Weights of a small transformer language model.
Size: width 160, MLP 448 SwiGLU.
Architecture: learned and rotary positions, tied embeddings.
Training: a variant of Adam for these matrices, 102M tokens, 3113 steps.
MLP neurons of a small language model. Each row is named by its layer, matrix (gate and up: input weights) and neuron, and shows model dimensions 0-63. Each number is 128 + 32 x the weight over its row's rms, rounded and kept within 0 to 255. A neuron's up and down rows have the sign that makes its largest values positive.
Before each neuron's rows is what it responds to, as a language model described it from the Wikipedia text at the highest values.

Responds to: Verb-ending word pieces
L4.gate309 [ 99 149 127 174  49 127 125 153 158 120 215 108 122 144 184 111 127 169 105 123 107 169 105 111 142 106 129 117 162 106 145 169 145 144 125 136 157 120 134 143 104  97 144 161 139 100 180 165 158  94 121  58 129  80 113 191 186 156 111 105  61 101  68 104]
L4.up309 [ 85 110 142 119 141 152 143 115  68 105 125 190 141 122 156 131 152 137 107 116 136  87 136 134 151  69 136 104 149  98 115  99 138 132 177 106 104 148 148 134 123  82 133 116  67 183 159 212  77 103 124 144  97 120  77 193 154  87 128  62 164 138 121 121]

Responds to: Wikitext table and heading markup
L4.gate140 [128 139 112 175 158 114 135 110  78 100 131  85 205 170  79 193 128 119 115  59  83 138 142 169 144 120 106 160 167 133 104 132 153 174  96  68 132 127 169 155 123 128 185 168 112 143 145 138 124 175 129  42 120 166  84 128 101 145  95 128 115 136 106  90]
L4.up140 [146 154 113 177 199 101 138 102 148  87  95 124 172 211  69 130  88 107 153 116 156 129 162 155 130 125 121 145 107  94 126 140  99 146 129 116  94 137 114 132  83 129 200 140  86 142 116 148 148 165 180 130 116 167 136 130  88 122 106 149 146 100 142 104]

Responds to: Relative clause openers
L7.gate254 [161 133  94  82 124 146 142 141  86 203 121 144 171 107 178 148 172  95 157 135 111 100 128 101 146 128 163 146 101  85 144 155 146 151 144  44 107 121 136 136 104 127  87 124 192 141  59 125 105 117 124  96 146 115 164 123 142 145 129 175 140 138 124 108]
L7.up254 [189 140 130 151 127 120 113 141 119 163 137  86 124 118 105 114 148 127 101 105 169 100 156 102 170 189 121  94 154 138  98 152 105 114 146 105 128 169 128 158 130  68 121 121 183 164 180 132  88 135 116 127 121 107 104 103  96 133 128 145 129 189 111 125]

Responds to: Inside multi-token proper names
L7.gate205 [146 120 108 140 154 150 143  87 110 162 129 110 125 125 132 167 115 138  82 157 165 112 149 138 110  89 138 150 120  53 145 165 134 203 139 116 135 137 167  74  98 149  84 190 133  84 117 180 188 123 184 136 178 164 128 184  81 132 118 166 195  66  94 123]
L7.up205 [124  73 145 113  71 174 105 177 130 157 209  98 132  70 186 192 116 143 167 141 133 132 195  82 120 177  89 102  43  75  73 144 111 140 117 116 115 140 137  92  84 104 123 172  94  76 102 174 149 116 149 148 172 141  60 162  87 125 155 162 147 121 148 126]

Responds to: Word-start fragments, heading breaks
L6.gate375 [ 99 124 122 121 166 159 119 184 131 110 172 172 118  84 135 173 126 105 113 113 134 141  70 162 180 180 179 114 137 145  94 155 140 144 142 124 136 123 132 132 149  82 171 139 126 124  79  54 164 144 163 129 163 151 151 195 148 169 146 191 116 146 148 155]
L6.up375 [140 124 179 103 113 135 147 116 115 110 124 108 157  72 126 126 174 176 131 131 106 165 149 156 103 144  99 213 150 120 152  65 152 134 121 150 140 119  84 151 111 168 142 191 113 109 111 137 169  95 129 122 158 102 192 163 142 147 133 157 208 147 126 149]

Responds to: Word-piece continuations
L6.gate240 [106 123 141 158 167 110 138 103 122 112 100 152 172 155 153 102 143 178  79 158 109 136  94 114 123 130  54  94 132 103  73 169 114 131 113 135 139 154 154 211 140 122 180 161 102 158 101  70  75 137 130 144  91 148  58 149 180 171  90 119 188 124  67 139]
L6.up240 [138 117 139 102  74 131 111 152 156 164 117 136  83 139 144 133 169 111 155 162 205 135 179 126 168 109 135 171 152 142 150 113 104 118 139  81 141 145 142  87  76 172 141 112 125 111 180 188 123 113 140 113 137 107 144  85 121 113 175 113  77 145 148 111]

Responds to: Ordinal and placement words
L6.gate19 [137 142  66 143  80 100 125 113 175 157 130 143 101 159 143 128 165 150 129 153 165 120 123 156  94  97  94  97 111  89 118 131 151 187 115  94 119 149  87 118  91  76 144 118 128 130 111  54 139 166 105 117 160 120  86 162 174 133 138  95 125 168  98 102]
L6.up19 [101 148 165 160 110 115 138 145 135 154 191 183 132 108 166 127 100 138  96 106  36  95 132 101  85 157 149 103 122 140  94 123 135 135 132 169  59  96  96 137 107 124  94 110  70  95 127 126 159 131 143 108 107 143 120  80 179 152 174  88 115 131  99  73]

Responds to: Word-ending suffix pieces
L6.gate288 [136 135 128 198 115 113 165 143 167  98 130 142 151 170 194  93 101 147 110  89 129  93 115 186 102 121  84 160 117 126 168  66 136 174 126 156  97 115 199 102 146  69 154 172 132 146 109 100 120 117 135  86 127 136 124 132 142 169 155 137 138 153 198 132]
L6.up288 [ 76 150 161 154  93 116 138  87 120 112 145  87 127  77 164 195 163 128 105  96 153  98  95 132  55 159 108 104 176 145 224 127 166 143 180 128 209 136 112 176 141  96 147 169 205 146 142 103 151 128 131 115 107 116 160 109 125 177 127 104 137 133 102 123]

Responds to: Clause-linking verb forms
L6.gate350 [102 165 147 193 152 128 114 151 191 124 172  98 121 157 153 137 129 122 102 157 127 193 185 176  83 140 140  98 135 150 163 149 120 105  94 175 157 137 118  92 117 135 113 235 186 131 110 107  96 111 125 138 139 100  79 131 136 120 169 114 150 117  59 216]
L6.up350 [105 107 156 118 159 160 128 108 123 127 121 201 137 144 138 125  88 193 142 134 101  88 167 110 138 123  97  89 117  90 177 154 150  74 120 130 136 118 203 146 154  74 161 149 184 147 120 118 126 123 103 110 119  96 134 145  86  58 142  98 179  71 109 163]

Responds to: Word-internal "us" pieces
L4.gate395 [104 130 148 165  95  75 147 131 185 105 137 147 147 127  90 116 104  98 149  89 164 159 136 148 143  99 125 184  52  90 143  69 122 161  93  91 147 118 185 157 124 119 100 145 104 118 177 129 119 140 101 113 117 118  86 104  55 123 111 219 138  99 112 140]
L4.up395 [167 152 198 113 153 145 170  87 134 147 137 172 150 149 116 155 125  43 114  84 113 108 105 151 106 103 127 120 140 169 122 124 122 136 115  88  82 112 111 183 143 143 178 169 205  81 130  81 120 153  72  60 130 149  85  99 101  69 113 142 165  91 103 127]

Responds to: Word-start consonant fragments
L4.gate305 [145 151 161 145 133 179 119 149 120 114 114 131 140  92  84  78 138 146 161 181 120 128 185  69  73  77 100 138 112  85 151 141 158 121 123 173 148 114 122 124 150 142  89 172 150 118 109 145  92 122 124 140 138 119 184  89  99 108  61 196 110  95 122 131]
L4.up305 [186 147 157 132  34 164 116 114 145 182 122  86 107  76 149 116 109 139 153 153 179 109 183 130 183  87 109 155 132 110 149 101 169 106  95 152 115  70 128  97 131 134 156 171 155 108 159 144 144 103  94 176 131 105 188  82 155 180  88 137 118  74 157 127]

Responds to: Non-initial word fragments
L7.gate306 [158 159 118 117 119 156 121 194  87 100 123  98 161 130 124 188  90 224 135 156  79 176 172 118 150  61 153 129 113 116 131 137 165 101 121  88  99  81  79 168 171 178 157 154 122 131 148 151 158 163 212 105 107 133 158 117 136 137  74 197  93 121 177 126]
L7.up306 [150 115 103 119  92 146 108 157  86 126 131  67 121 115 153 155 156 179 156 183  98 152 155  64 137  86  85 112 129 142  99 177 136 142 121 116 113 101 117 152 145 186 173 144  97 104 146 152 112 121 175 126  77 143 161  56 183 112  89 176  80 134 123 147]

Responds to: Word-initial "tra" fragments
L6.gate97 [103 179 170 116 121 140 140 140 142 134 106  74 132 102 114 132  84 105 119 167 121 192 130  96 161  92 119 101 110  79 135 102 137 126 195 148 117 101 164 166 151 151  92 182 135 170  86 139 125 138 185 110  77 152 128 121  56 142 116 153 125 106 115 112]
L6.up97 [110 143 121 144 122 109  94 157 145  92 104 146 105 111 120 172 160 151 107 208 104 137  96 102 115  62 104 149  59  98 132 128 144 126 130 135  94  92 150  93  83  96 154 127 198 108 144 154 169 122 126 105 105 123  63 172 147 154  79 112 144 119 233 124]

Responds to: Years and round numbers
L4.gate105 [ 87 121  82 172 150  91 141 158  92  77 164 152 187 104 130 130  83 184 138 160 154 165 156 182 131 201 124 133  93 176 136 110 152  76 175  75 150  62 118 181  74 121 145 125  89 100 144  84 122 230 101 175 130 110 133 168 134 145 109 122 159  52 126 163]
L4.up105 [138 122  65 124 159  47 121 141 114  76 145 136 182 103 111 171 163 160 112 178 155 154 109 170 179 205 114 114 135 128 111 151  61 117 149  98 147 111 137 101 179 148 145 131 109 137 141  97 174 153  90 196  49 146 153 108 137 136 119 145 118 104  95 174]

Responds to: Name-internal "y" and "as"
L4.gate149 [127 136 218 159 101 130 112 169 152  65 164 153 122 165 155  59 148 120 163 116 100 143 143 103 131 156 178 115  59 136 144 130 143 131 120 136 140 169 156  49 139  81 117 119 126 150  74 131 117 121 107 122 130  99 111 141 141 128 123 120 156  98 141  82]
L4.up149 [ 70  98  95  76 156 103  96 111  83 121 149 141 114  95 155 139 146 144 139  92 123  41 115 128 107 125 140 149 107  94 118 154 176 127 140 145 135 131  77 123 182 120 152 160 180 173 134 107 119 152 111 160 114 131 124 104  73 136 104 171 153 113 156 106]

Responds to: Clause boundary connectives
L6.gate74 [141 156 166 183 111 130 115 147 133  84 121 158 127 136 138 170 148 142 155 120  99 133 163 163 126 104 145 169 214  94  86  88 101 182 119 108 152 187 122 185 130 139  87 186 137 137  59 146  97  96 100 130  86 138  80 147  91 193 131 180 146 147 118 147]
L6.up74 [156 128 128 125  81 180 133  54 182 154 142 131 172 100 115 134 131 141 210  92 106 116 120 166 128 113 171 157 154 133 170 139 114 152 111  78 163 172 112 113 135 120 144  85 167 163 137 111 135 112  86 148 103 146 141 103 148 122 181 129 127 147 152 144]

Responds to: Year prefix tokens
L7.gate351 [ 65 151 152 154 161 137 151 122 124 153 105 102 116 134 136 137 109 164 115 108 138 133 110 179 185 116 173 156 142 124 129 110 156 143 159 118  97  90  93 117 130  90 131 204  90  79 134  55 145 166 146  83 157 114 153 152 116 139 152  92 134 126 175 173]
L7.up351 [119 183 115  75  57 158 122  82 102 100 156 142 161 144 135 109 131 119  62  99 115 151  91 130 164 171 108  88 162 174 125 169 178 137  17 146 139  79 179 116  93 146 114 107 146 129 131 102 110 161 117 152  38 156 128 146 145 143 135 145 102  95 186 145]

Responds to: Definitional copula after subject
L6.gate226 [131 135 146 112 134 108 170 108 178 117 102  85 154 181  85 141  95 142 171 137 142 119  64 153 146  98  92 141  79  83 123 115 121 163  87 139 111 133 124 180  97 147 105 122  85 127 129  73 144 115 123 136 135 150 150 148 105 125 148  83 126 107 139 116]
L6.up226 [122 150 106 131 100  86 155 119 180 144  82 162 139 133 177 132 143 180  83 116 140 100 114 127  69 159 135 138 134 170 100 160 162 133 109 134  99 123  68 154  92 116 101  59 101 109 133  81  96 119 168 128 140 118 185 147 152 162 120 114 183 109 186  78]

Responds to: Dates, ordinals and scores
L7.gate77 [148 115 118 139 163 102 185 104  83 117 130 113 128  72 167 133 185 127 116 140 125 135 102 114  93 126 167 140  77 106 158 118 165 166 149 132 204 112 125 102 112  90 147 171 161 172 127 131 152 139  98 120 121 145 145 152 151 122 171  98 178  85  70 158]
L7.up77 [149  94 139 187 137  57  81 188 163 140 164  99 133 104 156 110 160  86 126 117 116 107  84 131 153 159 131 144  89  68 158 121  83 148  91 137 166 104 135 121  88 119 191 144 126 152 131  90 122 165  87 108 102 176 134 160 173 118 171 101 136  74  79 107]

Responds to: Word-initial pieces and "single"
L4.gate174 [119 153 145 130 140 148 136 164 169  93 133 149 100 195 147 111 137 139  95 123 107 135 104 125 147 134 143 124 115  80 113 132 154  78 160 124 122  87 152 117 136  86 121 138 113 103  77  92 120 119 119  97 122 166 113 160 151 192 140 106 148 173 108 193]
L4.up174 [123 136 122 202 137 132  89 144 135 112 148  71 114 154 144 149 171  82 113 136 111 130  96 123 138 141 123 124  99 135 132 138 169 126 114 149 139  80 103  91 157 107 148 124 129 132 110 120 165 156 120 118 127 168 147 166 160 120 157  98 133 169 117 205]

Responds to: Year numbers in dates
L6.gate323 [100 151 114  90 138 107 125 155 136  72 164 158 153 118 168 174  97 151 129  68 157 114 124 141 122 147 165 145 126 106 153 118 139 122 128  66 179 103 152 184 183 111 156 164  95 115  74  83 165 122 165 135 140 108 151 153  81 133 159 147 141  96  96 102]
L6.up323 [107 113  73  48 157 115 114 116 136 111 114 114 135  89 147 128 116  98 144 146 114 115 108  95 162 152  89 132 116 116  99 129 104 186 135  96 124 165 176 105 178 103 174 156 137 131 111 125 115 119 121 157 121 145 131  87 117 200 147  98  86 157  66  87]

Responds to: Mid-acronym capital letters
L6.gate361 [ 15 137 124 102 169 146 125 137 122 157 115 141 135 119 132 121  97  81 167 117  92 146  96 165 152 104 135 167 183 134 172 119 131 104  85  81 100  85  86 124 116 152 134 122  69 120 137 123 181  98 148  88 101 136 153 100 143 134 142 146 167  56 131 106]
L6.up361 [166 163 129 179 120  96 109 101 127 148  92 134 118  55 125 110 155 156 159 146 131  96 173 104 133 133  92  84 130 130 120 116  83 188 184 175 137 130  78 109  98 116 118 139 102 123  88 152 108 105 163 137 147 165 151 114 118 158 102 156 155 151 145 131]

Responds to: Word-final suffix pieces
L4.gate68 [152  95 137 165 102 179 117  92 111  89 133  72  97 144  92 114 161 138 176 133 131 136  50 126  88 130 150 146 142 176 126 172 158 101  61  97 111  69 141  89 138  92 118 187  95 118 160  94 131 173 128  98 145  98 124 102 123  84 137 130 135 131  62 164]
L4.up68 [124 125 119  58 164 161 108 120  75 112 121 138 110 160 143 162 152  75  65 128 142 113 110  92 139 150 153 115 172 118 112  81 140 185 116  87 194 206 123  71 159 150 109 136 115 103 110  89 134 131  83 105 123 117 101 110 146 141 185 155 177 192 133 162]

Responds to: Word-completing noun pieces
L4.gate444 [129 176 148 152 126  71 106  94 199 180  94 134 164 139 120  89 163 108 154  75 122 123 178 107  89 133 201  96 117  64 171 129 145 152  92 147 161 151 102 145 150 131 143 157 106 131 178 103 112 125 145 175 140 158 156 104 131 129 120 111  84 159  98 119]
L4.up444 [150 139 152 183  44 129 161 158 144 147 184 163 135 116 153 163 180  96 133  38 104 118 184 122 122 112 168 114  99 104 146 188 128 165  94  79 132 142 137 139 163 148 120 127 143 143 131 116 174 160 167 183 121 139 103 177 137  98 117 122 122 112 147 123]

Responds to: Role-marking "as"
L7.gate238 [ 54  95 158 163 111 119 157  88 163 113 164 169  73 164 135 143  40 145 169 111 135 153 165 107 104 125 158  92 177 127 127 154 134 123 115 126 161 169  89 116 155  73  94 159  96 142 135 126 157 123 132 117 118 164 138 155 165 157 134 142 167 168 151 118]
L7.up238 [123 119 163 129 104 149 148 145 153 126 144 141  69 142 123 155  98 156 103 113 132 121 136  73  94 117 150  92 185 100 108 145 196 199  56 104 143 170 137  93 147  74 122 144 138 136 115 136 162  98 128 115 121 146 115 156 161 192 148  99 149 158 130 152]

Responds to: Capitalized acronym fragments
L4.gate382 [125 121 158 141 120 125 172 111 136 106 158 178 122 154 134 153  98 121 161  99 147 173 191 145 141 140 124 108 201  87 162  55 144  74 161 101 110 138 130 118  95 104 114 127 111  82 128 123 202  73 118 143 162 166 179  61 147 129  96 121 186 118 163  89]
L4.up382 [ 73 116 178  94 155 160 148  89 132 122  97 120 176 168 173 120  78 124 214 118 130 147 163 110 151 167  95  89 140 137 110 153  85 166 181 140 102 134 143 186 116 118 110 184 157 101 163 153 163 111 105  87 145 197  89 123 147  78 113 146 138 125 121 115]

Responds to: Sports results vocabulary
L4.gate49 [145 153 150  91 100 160 145 104 145  98 147 120 174 111  33  98 175 161 149  96 141 134  85 127  86 180 141 157  81 191 122  81 121 141 143 101 111 113 150 123 111 134 131 127 124 154 112 103 138 186 151 134  87 147 116 120 144  54  99  77  90 163 151  86]
L4.up49 [ 80 101 167 171 106  59 113  92  97 102 118 169 125 135 168 151  86 151  87  76  89 128 159 143  96 106  92 178 132  94  98 154 106 135 122 134 169 187 175 125  78 125 121  98 126 149 102 134 128 143  96 102 128 102 157 107 135 136 133 106 108 173  64  97]

Responds to: Person role nouns
L7.gate10 [167 153 106 164 111 115 155  98 145 104 116 186 103 142 190 110 164 130  77 160  62 131  59 168 152 127 154  94 132 119 133  39 122 122 164 148 115 172 125  90 138 113 163 131 135 107 175  88 157 138 105 134  78 145 120 129  77 106 209 141 114 134 176 135]
L7.up10 [144 158 168 149  91 115 156  94 103 132  81 122 122 115 146 121 196 129 124 125 119 129 144 186 169 172 100  94 127 111 137  44 103 122 126 182 113 198 109 155 156 118 151 131 121  87 102  96 123 122 121 113  49 145 118  89 130 133 116  97 130  98 104 116]

Responds to: Mid-word subword fragments
L7.gate160 [111 169 183 143 152 157  99 125 156 173 139 106  96  87 125 110 197 122 141  99 165  80 116 111 166 110 100 194  98 136 165 147 101 118 158 129 140  73 169 114 142  86 131 206 110 127 184 130 135 157 109 101 129 136 115 181 150 166 186  93  86 143  90 160]
L7.up160 [110 126  49 137 137 127 120 105 157 141 129 168 154  72 152 174 172  90 127 123 100 128 142 130  66 121 132 140 144 111 141 121 136  92 117 134 154 189 140 102  52 129 135 146 100 135 142 123 125 128  83  81 175 138 149 184  72 161 162 140 149 112 143 145]

Responds to: Section-heading ends; split "h"
L7.gate195 [112 103 116 107 123  94 137 176 166 122 113 154 101 113 168 132 162 138  95 152 133 193 169 133 107 105 122  81 116 136 116 126 188 116 110  95 112 145 143 161  90 102 129  87 112 120 124  84 117 151 114  65 103 150 114  93 174 148 144  91 150 157 182 173]
L7.up195 [ 81  94 119 136 187 124 124 132 130 124  84 136 140 163 121 169  93 120 147  83 114 193  97 130 125  96 130  76 156 131 104 175 139  89 110 120  61 153 122 151 158 114 106 127  93 168 149 157  99 129 129 107 153 113 126  90  93 183  95 133 139 112 144 121]

Responds to: Roles, relatives, screen work
L4.gate137 [165 129 175 114 168 171 146 148 108 149 123 154  94 115  82 178 154 138 121  84 163 153 134 147  95 120 127 143 133 133 104 179  90 125  62 113  99 175  70 113 101 149 182 150  85 122  55 109  90 130 120 139  97 143 115 144 166 105 153 166 150  96 137 169]
L4.up137 [136 137 151 128 102 188 164 179 116 149 118 143  95 104 109  81  99 116 104 143 204  62 136 116 132 180 115 133 164 130 134 166 138 146  99 104 119 125 110  88 103  79 132 122 124 130 150 137 126 136 176 132 109  84 140 143 143 137  92 177 104 150 165 148]

Responds to: Year-start after preposition
L7.gate174 [158 148 141 180 143  76 173 163 128  63  95 158 152 105 110 160 144 155 113 142 129 172  63 142 105 154 155 109 146 181 136 103 153 100 154 101 178  59  88 146 177 180 130 119 138 146 136  62 157 180 132 139  97 158 167 162 124 136 193 101 121  71 168 150]
L7.up174 [ 81 146 132 145 119 147 122 138  77 100 127 178  96  66 124 112 172 135  97 141 174 110  61 130 170 115 130  57 161 126 103 128 120 123 138 115 161 122 122  97 143 175 191 134 120 191 152  99 117 109 153 168  85 165 142 132 153 182 194  45 109 137 143 151]

Responds to: Infinitive "to", coordinate °N
L6.gate263 [132  88  87 128 123 116 143 139 201 100 175 125 141 155 150 162  85 130 153 116 132 136  84 139  93  95 118 158  93  97 114 128 152 171 104 103 155 101 161 131 135 150 108 119 167 145 163 142 104  92 105 126 156 140 131 111  98 137 150 175 176 156 130 149]
L6.up263 [148 100 145 159 148 160 132 105 179 196 133 191 167  94 104 127  83 125 191 139  93 132 128 130 122 148 162  44 127 117 106 146 142 129 132 156 160 147 115 145 138 158 220  66 185 155 170 155 162 129 155 124 152 143 142 106 121  86 126 153 134 155  81 110]

Responds to: Clause-opening token after punctuation
L6.gate442 [121 139 139 125 139 106 170 129 146 104 155 162 110 118 105 142  89 173 110 121 169 196 174 184 149 139 115 143 105  99 136  94 188 171 143 103 119  86 100 135  81 141 126 160 129 112 117  72 167 186 105 152 161 125 143 177 149 160  88 166 131 148 104 122]
L6.up442 [144 121 169 115  68 134  93 162 124 128 162 190  84  87  65 112 139 146 112 193 139 116 137 130 133 145 101 112 166  90 134  98 122 130 111 155  79 141  60 126 158 127  90 114 141  93 183 101 146 141 115 143 162  94 120 135 124 129  94 105 124 114 108  82]